python train.py --n_head=7 --d_mlp=1792 --norm="layernorm" --positions="rope" --rope_base=10000.0 --bias="all" --init="uniform" --init_std_up=0.0204 --optimizer="muon_variant" --lr=0.0151 --warmup_steps=200 --final_lr_fraction=0.0 --doc_mask=true --steps=5299
MLP neurons of a small language model. Each row is named by its layer, matrix (down: output weights) and neuron, and shows model dimensions 213-276. Each number is 200 + 20 x the weight over its row's rms, rounded and kept within 0 to 999.
A block is one neuron, or neurons of one layer that tend to fire together. After each block is what it responds to, as a language model described it from the Wikipedia text at the highest values.

L2.down119,244,227,201,208,220,206,205,165,199,213,195,175,221,218,201,186,200,225,210,200,231,201,214,205,251,195,228,193,230,188,202,207,169,217,204,205,198,191,195,150,186,147,203,225,207,237,210,212,202,201,197,192,209,198,198,197,209,231,226,198,173,214,200,170
L2.down322,264,211,211,236,188,203,233,163,198,200,216,204,190,204,209,199,216,196,196,191,186,181,203,192,205,187,187,221,212,194,184,191,213,150,211,215,187,182,178,217,194,204,207,163,223,205,184,216,198,199,191,196,175,200,180,187,228,193,180,208,179,227,224,222
L2.down572,217,218,185,214,201,217,202,178,185,213,192,178,207,191,193,175,173,208,196,199,225,224,198,210,211,164,193,200,202,224,202,224,173,205,196,215,201,196,168,223,192,189,206,224,191,216,193,206,215,199,199,208,211,210,179,243,208,215,218,195,168,189,191,186
L2.down621,205,194,193,199,177,200,199,177,193,214,196,221,195,212,183,185,218,216,200,226,208,185,197,178,199,208,216,204,191,186,232,167,206,157,217,200,206,201,182,246,216,191,225,191,184,187,181,229,188,223,236,212,226,210,196,190,245,192,200,212,213,198,219,166
L2.down675,218,179,174,191,203,207,211,162,219,195,214,199,175,190,201,194,234,209,189,212,230,226,182,188,191,189,176,226,166,206,198,222,211,167,250,227,150,203,182,210,198,184,192,197,201,198,170,184,211,193,196,195,208,227,156,214,206,181,182,212,217,213,208,200
L2.down796,236,203,150,177,187,198,208,196,228,179,194,209,215,203,190,136,172,197,172,207,219,218,195,177,219,189,228,207,195,208,207,173,184,183,232,147,188,185,162,214,181,201,187,167,218,236,192,229,199,205,211,191,228,179,190,182,187,182,185,215,206,235,198,217
L2.down1196,210,189,187,210,136,211,218,165,248,220,206,194,188,183,207,241,226,192,209,182,212,235,209,238,206,199,163,190,213,204,201,205,185,165,164,192,220,186,187,200,230,176,222,201,216,227,210,199,204,207,194,214,195,227,213,161,189,123,199,198,213,183,227,191
L2.down1652,182,154,192,183,166,227,204,179,190,228,172,151,174,192,211,190,199,210,169,192,242,209,233,210,210,220,172,178,202,193,194,182,196,200,206,198,203,186,182,223,204,182,200,190,197,204,218,191,209,225,225,168,176,212,182,172,192,191,209,174,209,212,188,165
Description: Hyphens in compounds. Hyphen or dash joining two parts of a compound or range, as in spin-off, high-risk, Sentinel-1, 0-0, and 1863–1931.

L2.down265,204,233,204,201,172,159,209,204,188,193,216,162,162,198,182,254,235,210,188,233,198,195,206,181,188,181,181,181,183,184,157,175,192,193,187,196,186,169,223,200,208,221,222,226,221,198,217,189,198,158,195,210,190,220,205,208,193,200,211,199,190,204,177,197
L2.down892,215,187,223,210,227,199,183,199,224,197,196,198,182,208,189,215,210,184,192,201,190,196,177,224,179,188,188,196,216,195,144,187,238,209,206,175,171,225,202,173,222,198,233,245,198,191,202,157,193,203,209,197,219,226,206,190,184,203,179,186,175,201,220,205
L2.down1135,226,166,182,197,217,217,203,176,193,198,201,189,249,184,170,212,193,205,178,164,160,170,264,207,218,196,215,201,178,162,209,240,205,212,211,176,182,206,184,196,209,190,228,212,216,234,175,237,189,195,204,245,208,204,180,236,166,184,197,192,207,213,168,191
L2.down1141,201,207,224,217,223,174,189,194,156,206,185,222,178,198,217,181,224,172,185,193,214,159,219,218,242,210,177,173,186,196,199,172,209,172,192,220,174,206,197,158,171,197,258,179,236,196,193,191,210,189,208,222,202,231,176,201,207,184,201,243,187,173,240,212
L2.down1292,187,197,203,204,182,203,204,203,173,181,192,189,189,165,184,197,203,194,206,206,186,225,182,202,185,198,197,201,209,177,220,206,183,188,171,218,206,180,199,225,200,188,232,181,209,218,215,188,229,220,179,207,195,193,173,213,176,229,225,231,218,197,137,184
L2.down1660,205,228,234,201,187,184,227,195,182,211,185,223,194,228,189,228,180,201,162,208,200,220,204,144,198,215,242,197,232,209,196,185,202,139,186,224,179,225,183,167,211,188,193,230,200,213,194,226,162,188,209,187,214,158,159,234,197,170,189,198,231,205,208,214
L2.down1662,172,232,199,203,198,195,225,210,209,196,221,168,223,225,177,210,184,216,204,214,192,207,206,208,193,227,191,197,235,206,199,188,209,203,185,214,222,244,182,190,185,211,172,207,173,208,172,194,187,190,227,206,226,188,183,198,218,198,170,221,211,178,210,210
L2.down1767,218,133,210,212,195,210,177,201,180,233,201,172,178,194,205,196,196,195,168,223,221,247,191,180,200,184,234,185,169,178,193,191,182,210,221,210,262,199,159,262,182,191,225,205,188,212,160,184,187,220,203,186,208,182,190,194,172,213,189,179,190,161,201,198
Description: Post-initial continuation. Tokens right after a lone capital letter, chiefly the period of a middle or first initial in names (John M., A. M., Sr. M.); also the second piece of capitalized words (Em-ma, M-ix, M-iam).

L4.down280,205,190,211,206,189,212,207,187,197,174,189,198,158,204,202,213,173,205,176,206,239,221,181,179,201,218,194,203,198,215,210,199,186,198,191,201,201,191,184,248,234,217,152,200,187,171,164,176,212,195,229,183,217,251,187,203,188,212,197,192,177,191,173,170
L4.down509,208,217,220,194,199,188,225,170,176,226,204,229,190,193,216,189,210,184,222,220,168,225,175,216,189,163,214,175,205,219,202,241,199,248,202,191,203,217,216,200,194,201,188,173,192,217,199,173,212,208,191,190,210,164,200,195,213,145,171,207,225,233,191,225
L4.down573,177,209,190,201,209,200,201,212,176,178,175,185,174,216,232,234,208,192,200,202,195,203,238,237,232,212,167,228,271,185,203,189,209,199,181,211,206,210,207,212,193,240,230,184,192,205,183,182,177,201,213,192,213,232,199,240,207,199,226,196,206,183,186,191
L4.down717,248,181,217,192,170,205,187,199,200,179,231,172,162,182,193,211,224,215,163,200,201,220,188,221,210,201,184,176,170,189,197,196,236,164,207,201,219,162,197,213,191,182,198,188,213,208,217,235,207,219,176,183,205,199,191,203,162,202,209,225,221,217,243,192
L4.down1042,171,220,201,199,204,209,209,205,187,169,173,207,176,213,213,196,228,184,161,197,230,217,237,201,168,210,164,209,204,169,194,166,211,204,205,205,187,196,192,213,232,194,211,205,216,223,171,204,158,211,194,230,183,215,194,201,160,179,200,178,215,221,178,210
L4.down1485,201,189,211,246,185,202,224,191,217,168,198,198,205,214,206,239,197,173,182,170,228,179,212,235,177,221,197,207,198,181,206,216,190,209,204,190,178,196,213,202,207,194,189,215,187,194,207,239,188,240,206,244,187,206,212,210,198,213,175,188,192,191,199,209
L4.down1586,199,201,180,203,207,181,206,196,185,192,193,183,202,211,216,173,238,175,174,156,199,202,222,183,178,217,193,181,194,163,188,207,197,180,180,185,176,206,202,198,201,209,179,225,187,214,228,193,207,232,221,191,197,224,229,197,188,223,191,186,219,181,196,176
L4.down1598,211,194,195,217,176,196,176,215,202,187,206,206,201,176,211,183,206,201,231,244,167,208,229,185,201,209,152,195,193,216,156,178,219,186,194,170,204,249,200,244,220,165,219,193,195,178,184,231,212,235,183,193,208,175,167,183,179,199,188,219,222,208,182,197
Description: Initial-letter periods. Periods after single capital letters in name initials and abbreviations, such as Frank M. Coffin, C. R. Conder and P.G. College, plus the next piece of a partly written name or word.

L5.down1419,187,202,218,226,209,167,176,185,214,184,175,189,194,191,207,226,201,177,214,181,200,180,201,211,199,186,188,203,181,177,202,239,182,204,215,232,157,217,203,166,222,214,225,205,209,204,206,225,197,184,191,208,194,210,209,202,163,210,186,224,199,228,184,158
Description: Middle initial periods. Fires on the period after a middle or first initial in personal names, e.g. David H. Freedman, John M. Devine, W. A. Dwiggins; weaker on name-introducing words like according, title, name.

L5.down1413,188,190,191,177,208,191,208,201,156,200,187,192,166,213,187,208,182,193,187,207,179,230,180,200,220,194,215,213,189,212,192,195,194,180,217,223,216,199,217,197,227,217,216,211,178,204,216,156,189,251,210,190,209,234,215,185,198,181,221,177,229,221,190,225
Description: Copula and auxiliary verbs. Forms of "be" (be, is, are, was, being) after a subject or "to", in encyclopedic description: "appears to be", "route is"; also "an", "ically".

L5.down1549,147,234,232,184,177,204,203,202,196,221,183,220,208,203,186,206,210,213,182,225,225,209,235,208,223,203,177,181,164,225,197,217,175,180,190,234,193,220,184,176,204,248,161,172,189,189,202,169,199,209,212,212,210,175,194,215,226,218,198,168,190,214,210,188
Description: Article "an" and name fragments. Fires on the standalone article "an" (an honorary, an oceanic), including "an" split off words like analysis and angels, and on mid-word fragments of foreign names (Thiruvan-an-thapuram, Dev-gan, Galkyn-y-ş).

L2.down688,173,223,218,199,190,207,209,178,153,204,215,194,167,210,197,192,192,198,177,219,162,219,220,193,211,181,198,193,192,211,230,214,217,164,186,190,205,211,212,197,192,186,161,217,196,177,197,183,213,222,193,216,181,220,191,195,178,201,203,208,179,187,223,183
L2.down743,203,224,207,239,212,184,197,176,204,186,180,184,149,218,217,213,220,231,193,177,187,203,170,218,221,214,210,223,208,215,214,215,168,203,169,209,164,211,162,173,209,195,183,196,204,189,194,180,188,209,203,204,202,218,223,209,192,209,202,197,184,186,232,231
L2.down831,177,165,186,216,189,209,231,193,200,191,193,197,221,192,174,189,156,193,206,231,178,222,162,205,214,208,212,205,183,235,197,195,208,213,215,236,162,208,177,210,200,213,184,198,198,201,234,219,178,217,174,172,167,225,215,195,196,192,179,195,199,194,202,215
L2.down856,198,221,216,212,182,167,204,176,200,203,192,169,209,195,212,190,224,204,187,203,198,216,208,185,204,191,202,224,201,207,209,207,212,207,224,215,230,217,186,208,214,198,205,233,202,196,208,174,240,191,193,182,209,207,193,196,216,206,240,194,184,194,192,213
L2.down1088,183,177,197,197,197,204,217,194,211,254,214,172,207,210,238,221,205,199,202,222,178,175,233,196,183,183,212,220,195,206,176,184,199,209,213,192,200,189,206,184,230,222,186,179,223,185,156,184,192,209,216,239,195,188,200,231,183,209,198,193,179,195,214,181
L2.down1168,208,224,174,193,154,197,227,233,200,215,195,179,226,230,192,205,202,228,175,209,226,186,188,224,211,189,180,214,184,210,228,242,168,224,237,216,209,196,201,173,218,183,206,199,203,160,188,176,200,180,164,208,230,187,181,186,235,205,196,195,204,205,208,189
L2.down1192,219,147,213,198,220,169,172,179,180,199,203,235,183,200,168,228,173,204,205,197,196,182,199,190,176,177,227,173,174,216,229,185,197,184,218,191,196,219,216,199,246,220,158,212,227,200,168,186,190,215,174,225,215,202,199,181,232,191,186,200,177,217,194,200
L2.down1294,190,177,201,183,207,220,216,184,184,228,175,183,244,196,194,188,219,190,202,208,193,202,226,213,186,189,198,174,198,211,217,174,193,192,191,215,180,182,219,197,191,176,184,227,210,191,204,178,201,185,193,193,192,144,204,220,168,224,144,208,205,221,197,196
Description: Piece after split initial. Word pieces right after a lone initial letter token (mostly B, also H, T, b), such as B-et-ween, B-h-upathi, B-el-gique; occasionally the word being.

L4.down48,226,207,171,181,204,203,176,188,195,195,202,174,207,211,233,203,158,179,202,206,219,178,192,228,219,189,219,208,210,214,224,221,173,207,214,212,206,190,211,202,220,198,212,184,140,193,186,233,173,193,213,238,255,186,164,193,176,217,212,200,185,196,213,183
L4.down152,219,218,207,232,207,214,183,225,204,217,187,196,196,198,205,201,213,225,171,234,202,206,190,186,181,157,197,184,180,198,187,207,202,211,198,203,207,202,202,190,179,195,220,180,229,209,176,233,206,206,188,220,169,189,172,244,199,210,202,196,198,210,201,192
L4.down426,233,211,185,207,204,225,225,173,237,199,186,211,227,179,229,188,196,193,197,198,197,196,189,189,187,196,201,168,190,201,178,213,201,180,195,190,205,187,178,218,186,205,209,165,192,197,173,206,209,221,183,222,189,181,187,186,222,213,207,180,232,197,212,178
L4.down897,199,189,212,238,208,216,194,201,177,165,230,255,202,211,187,173,224,195,215,217,232,230,217,197,193,210,233,235,179,161,246,182,218,199,205,139,216,194,223,241,193,183,208,184,214,218,214,192,205,199,237,181,177,227,206,196,189,219,192,207,194,219,216,188
L4.down1040,166,172,170,214,189,217,175,257,211,158,205,225,185,196,193,184,189,203,174,213,215,185,190,202,198,174,181,222,214,193,172,171,198,163,234,189,193,215,207,187,190,238,169,190,195,175,230,202,223,191,186,192,179,215,217,187,179,218,221,193,166,211,200,197
L4.down1170,212,194,169,203,187,215,231,203,207,186,185,265,226,187,178,210,164,195,189,179,213,158,204,212,161,196,211,162,226,245,224,215,174,226,220,188,178,187,200,234,218,212,213,199,226,198,220,184,204,197,230,183,176,188,161,220,173,213,228,197,208,175,223,182
L4.down1245,219,203,227,207,150,187,193,204,204,215,198,191,207,243,174,186,160,233,195,235,234,200,215,170,203,206,194,217,207,215,205,200,200,171,203,187,189,204,202,241,198,190,228,206,224,183,233,220,223,208,205,236,179,209,193,200,188,208,217,217,221,174,202,213
L4.down1490,208,180,176,199,225,209,209,186,203,177,188,195,225,194,169,180,210,182,212,227,202,146,178,181,203,223,213,194,221,239,204,218,198,233,242,204,222,193,196,227,215,226,234,195,217,204,188,197,165,224,203,175,194,210,194,205,184,183,201,203,207,196,217,196
Description: Mid-paragraph sentence periods. Full stops ending a sentence inside running prose, often right after a name, place or figure (by a REIT., DYFI., Mouton.), before a new sentence; occasionally decimal or abbreviation dots.

L2.down12,176,218,217,185,226,210,201,217,220,209,195,205,255,196,188,179,144,221,205,208,193,181,172,230,203,214,183,179,164,183,217,200,218,231,175,213,194,228,228,192,235,185,186,199,191,250,214,196,186,151,227,174,199,222,171,143,211,183,185,211,171,174,199,183
L2.down83,211,192,196,173,211,194,196,208,207,193,177,198,213,179,195,213,202,209,183,192,171,203,199,193,199,235,193,230,190,212,205,171,201,205,197,202,230,167,179,196,186,230,205,186,195,185,174,205,185,205,182,200,198,199,198,238,150,189,157,173,179,194,239,189
L2.down290,200,206,180,228,178,205,214,202,196,226,221,190,208,194,195,168,195,188,192,166,211,221,214,160,182,201,225,217,199,174,157,220,196,194,192,192,188,174,193,201,222,223,194,157,196,199,219,223,210,218,205,202,170,199,169,217,203,198,204,204,210,207,233,182
L2.down879,173,187,227,176,201,215,221,193,219,170,193,188,217,172,175,214,217,219,197,248,220,212,199,176,194,216,189,172,212,221,209,182,212,173,180,222,220,218,187,211,198,188,188,155,183,193,219,207,227,172,186,188,222,218,228,200,206,231,191,219,214,220,168,200
L2.down981,167,185,187,175,181,198,223,162,189,207,210,208,230,220,214,187,201,202,189,180,178,187,222,217,183,169,190,204,226,186,177,227,223,194,184,167,175,185,209,211,203,183,205,215,225,199,180,216,184,164,183,145,209,185,158,226,195,215,182,203,187,183,205,183
L2.down1354,208,187,227,152,195,205,200,214,193,195,202,181,215,196,178,180,181,205,186,195,195,171,222,210,157,198,183,183,200,220,189,220,210,228,208,190,216,185,234,191,186,192,194,212,191,206,179,211,220,200,183,139,148,213,220,218,214,192,199,181,224,228,201,202
L2.down1371,215,195,202,178,173,195,185,186,197,219,207,156,201,226,237,185,237,228,208,228,178,195,190,207,214,205,207,185,172,213,233,209,232,203,146,201,216,205,236,214,164,193,193,192,202,222,198,180,196,188,229,166,224,213,154,162,183,189,207,216,186,193,172,137
L2.down1726,197,193,206,211,195,239,218,176,213,252,195,180,202,191,214,217,232,225,197,194,202,178,209,188,191,180,204,184,200,228,212,194,221,215,205,176,205,214,187,202,154,170,204,171,228,194,183,200,183,216,239,204,201,192,178,205,218,215,212,170,231,172,198,173
Description: Word-completing suffix pieces. Final subword pieces that finish a word split into several tokens, mostly names, places and nationalities, such as Sy-rian, Hung-ary, Roy-al, Thail-and.

L5.down1055,222,201,191,188,189,227,212,189,186,217,221,203,238,203,185,179,208,208,182,223,222,167,208,184,157,211,204,230,183,219,191,217,207,220,206,161,193,198,189,211,176,199,199,204,258,219,209,182,180,215,238,193,211,213,201,210,174,218,234,223,189,179,227,192
Description: Sentence-final periods. Periods closing a sentence in narrative or biographical prose, also decimal points (75.05, 19.8, 44.4) and occasionally a word's first piece (appro, $).

L5.down789,222,213,193,201,190,226,196,175,208,217,164,211,178,223,215,189,212,177,194,204,235,175,179,189,174,202,215,207,185,250,197,194,220,185,206,187,203,183,157,202,211,215,262,211,214,193,196,216,182,175,227,180,205,197,215,195,222,188,192,187,185,199,226,182
Description: Word-joining punctuation and suffixes. Hyphens and dashes that join compounds or ranges (well-known, Top-Ten, 3–1), plus opening parentheses, opening quotes and plural endings (ships, panels).

L4.down345,226,195,231,218,209,200,205,188,189,213,207,202,156,188,224,247,191,227,211,179,213,166,208,190,172,154,225,210,167,209,186,210,197,190,236,230,183,210,227,186,203,154,206,211,150,219,203,193,209,196,238,202,202,177,201,191,202,221,196,216,198,151,229,220
L4.down447,178,217,181,191,179,206,214,174,192,215,181,206,215,171,215,172,218,214,192,197,192,186,208,188,172,165,235,185,167,171,203,220,168,202,207,217,204,222,227,209,182,184,198,224,221,222,210,212,206,231,224,202,206,160,169,212,200,187,241,238,188,178,193,207
L4.down534,197,190,182,209,180,208,195,189,165,216,224,228,183,199,185,198,212,176,209,207,192,198,191,227,188,195,200,171,198,197,183,229,212,254,193,233,192,249,196,211,192,201,190,230,200,165,231,168,216,218,169,185,227,216,217,171,182,222,186,202,202,183,218,164
L4.down613,181,182,172,171,206,171,213,204,209,201,216,215,192,198,176,195,217,218,202,214,170,209,209,201,190,174,244,206,212,182,199,211,182,220,213,217,189,200,222,171,203,174,204,216,205,187,218,188,186,177,183,195,231,208,155,187,178,172,193,202,216,222,189,215
L4.down1350,209,209,197,224,157,196,222,199,195,236,179,227,222,194,207,191,212,221,196,155,201,199,184,174,166,182,181,199,153,214,218,186,162,166,218,167,237,198,146,244,164,218,205,215,186,191,203,217,202,229,197,192,188,186,183,174,212,221,231,217,208,202,246,193
L4.down1564,203,191,203,180,194,199,199,236,218,213,230,183,192,243,238,200,207,186,196,165,197,174,210,170,224,230,191,205,173,214,204,193,200,210,220,186,182,222,198,226,220,206,232,215,180,196,189,214,183,179,204,218,173,165,175,191,192,209,220,249,191,216,172,199
L4.down1721,207,176,190,216,222,182,217,153,222,170,182,199,191,186,204,223,203,179,179,190,250,204,220,224,228,177,196,204,216,225,228,196,190,230,161,223,151,200,167,205,242,217,222,189,155,240,204,254,216,208,175,189,196,180,183,254,206,198,196,227,204,227,230,206
L4.down1744,191,182,201,223,201,196,243,196,191,212,210,239,157,157,186,203,219,174,191,176,221,197,212,185,208,174,185,197,184,175,162,191,228,219,200,197,188,188,189,226,191,202,174,181,184,191,159,192,196,190,221,236,210,193,204,203,206,190,186,206,215,252,195,175
Description: Mid-compound continuation pieces. Hyphens and word pieces that continue a word, compound or year begun by the previous token, e.g. at-grade, with|draw, 20|13, 1998-99.

L4.down414,204,209,203,259,224,199,215,191,200,210,183,212,210,223,207,210,195,213,195,194,217,234,181,155,217,208,184,239,199,194,208,181,210,213,184,205,191,199,202,183,206,207,196,180,158,213,220,203,201,231,211,202,214,145,208,222,213,210,188,177,190,211,211,179
L4.down438,206,201,191,181,144,180,195,164,208,217,180,210,170,189,188,181,211,210,226,197,190,246,211,204,240,150,181,205,178,198,177,185,236,197,182,186,206,198,206,194,193,207,149,183,215,235,175,208,183,231,182,229,190,192,196,193,184,201,233,216,212,232,218,199
L4.down926,203,208,183,234,201,239,193,197,166,208,202,228,170,188,218,211,210,174,177,186,194,234,180,212,220,199,219,188,241,198,166,208,178,200,204,200,195,228,204,195,233,178,189,170,172,203,178,217,175,220,229,199,201,191,176,181,206,203,189,184,220,207,240,169
L4.down1062,171,203,231,177,221,197,177,171,205,207,176,217,215,215,180,190,170,207,216,226,204,228,185,226,208,199,157,187,218,192,189,194,238,230,255,189,162,178,175,229,157,177,213,200,184,232,205,206,203,224,223,208,221,178,217,194,207,201,225,187,182,189,226,205
L4.down1135,207,187,199,141,199,218,195,221,202,210,214,192,180,226,181,215,203,199,179,232,172,164,179,212,202,193,206,189,204,198,210,187,233,191,169,176,218,198,181,220,231,250,224,225,233,209,173,179,200,181,189,196,185,200,206,193,180,187,184,181,225,203,191,167
L4.down1392,230,223,196,213,217,192,234,202,216,211,201,212,158,199,184,176,174,208,181,184,213,216,200,219,230,197,197,192,199,207,217,197,213,203,202,214,268,212,217,171,207,205,176,169,181,194,198,205,253,214,192,209,187,187,205,215,182,198,175,221,188,204,214,205
L4.down1722,192,203,211,205,183,247,217,204,197,199,224,203,210,188,188,227,205,191,206,174,241,225,219,206,211,156,206,220,177,196,227,167,204,225,187,188,223,225,246,203,218,204,159,208,207,181,182,229,206,212,193,188,192,184,212,233,158,162,217,203,194,177,197,205
L4.down1757,240,224,170,169,197,244,199,232,187,175,203,197,169,170,181,204,197,202,162,210,209,169,153,195,168,199,203,174,201,206,231,206,179,218,175,187,198,236,229,171,216,170,210,210,210,201,223,192,195,215,203,198,177,184,165,205,211,205,197,191,203,182,201,179
Description: Copula after subject. Forms of "be" (is, was, were, are) directly after a noun-phrase subject, usually starting a passive or predicate, e.g. "the loan is secured", "the company was named".

L4.down136,219,201,196,185,209,190,180,180,211,186,183,186,212,161,227,147,207,186,197,197,213,228,214,202,220,177,208,221,239,182,184,199,208,192,192,206,212,217,165,213,227,180,223,209,207,225,207,189,166,233,211,206,184,201,192,225,231,213,181,182,179,222,188,224
L4.down287,209,161,230,186,150,231,199,195,201,235,192,190,163,218,199,197,239,214,198,170,228,225,215,202,202,234,210,226,217,188,176,201,196,172,201,214,244,203,203,194,189,223,207,191,184,194,224,212,203,196,196,164,163,188,166,172,211,165,191,196,218,167,208,199
L4.down703,210,210,195,190,228,215,240,185,217,194,214,192,189,221,237,195,170,190,177,197,185,247,214,214,189,173,165,213,159,192,215,188,177,153,222,191,219,229,206,187,183,191,174,178,210,215,206,159,192,201,210,199,239,184,210,194,195,213,208,177,170,199,175,206
L4.down1203,193,225,194,203,191,227,196,186,212,187,232,197,192,203,216,201,213,161,200,202,191,194,210,216,164,197,189,177,187,204,205,204,233,216,222,211,237,248,182,196,234,192,168,209,247,213,193,163,200,193,209,183,217,201,174,184,195,205,182,200,205,208,201,194
L4.down1217,185,199,197,217,180,191,194,208,206,152,213,166,185,176,218,171,227,178,238,214,219,187,210,199,187,153,203,243,225,195,178,168,211,180,191,208,201,201,211,224,193,198,210,216,180,193,188,187,178,210,217,223,187,170,183,219,203,221,224,169,180,180,204,207
L4.down1342,199,230,203,215,203,188,227,213,211,198,189,186,193,162,197,184,212,215,205,160,192,204,191,193,220,193,208,189,229,274,198,222,166,230,217,188,218,242,192,213,185,186,198,186,226,198,169,225,206,202,185,219,211,221,209,210,194,194,196,210,205,196,194,219
L4.down1550,207,210,219,158,211,192,171,204,212,223,200,188,187,221,219,206,202,219,217,157,199,164,219,216,197,209,219,175,205,190,206,213,217,230,185,187,188,186,183,204,222,203,192,196,209,232,198,204,213,214,215,168,169,194,227,206,217,222,206,193,206,191,219,230
L4.down1718,209,198,199,186,216,226,217,192,196,197,256,199,236,174,202,182,171,188,166,208,206,199,211,222,197,192,169,189,181,218,190,228,213,201,200,209,218,224,203,196,184,198,199,192,217,220,242,183,206,164,180,191,185,211,201,209,209,196,180,225,184,197,194,217
Description: Mid-word in transliterated names. Inner word-piece fragments inside romanized non-English names, mostly Indian, Arabic and Japanese, e.g. Sad-ash-iv, Kas-hip-ur, al-S-h-araa.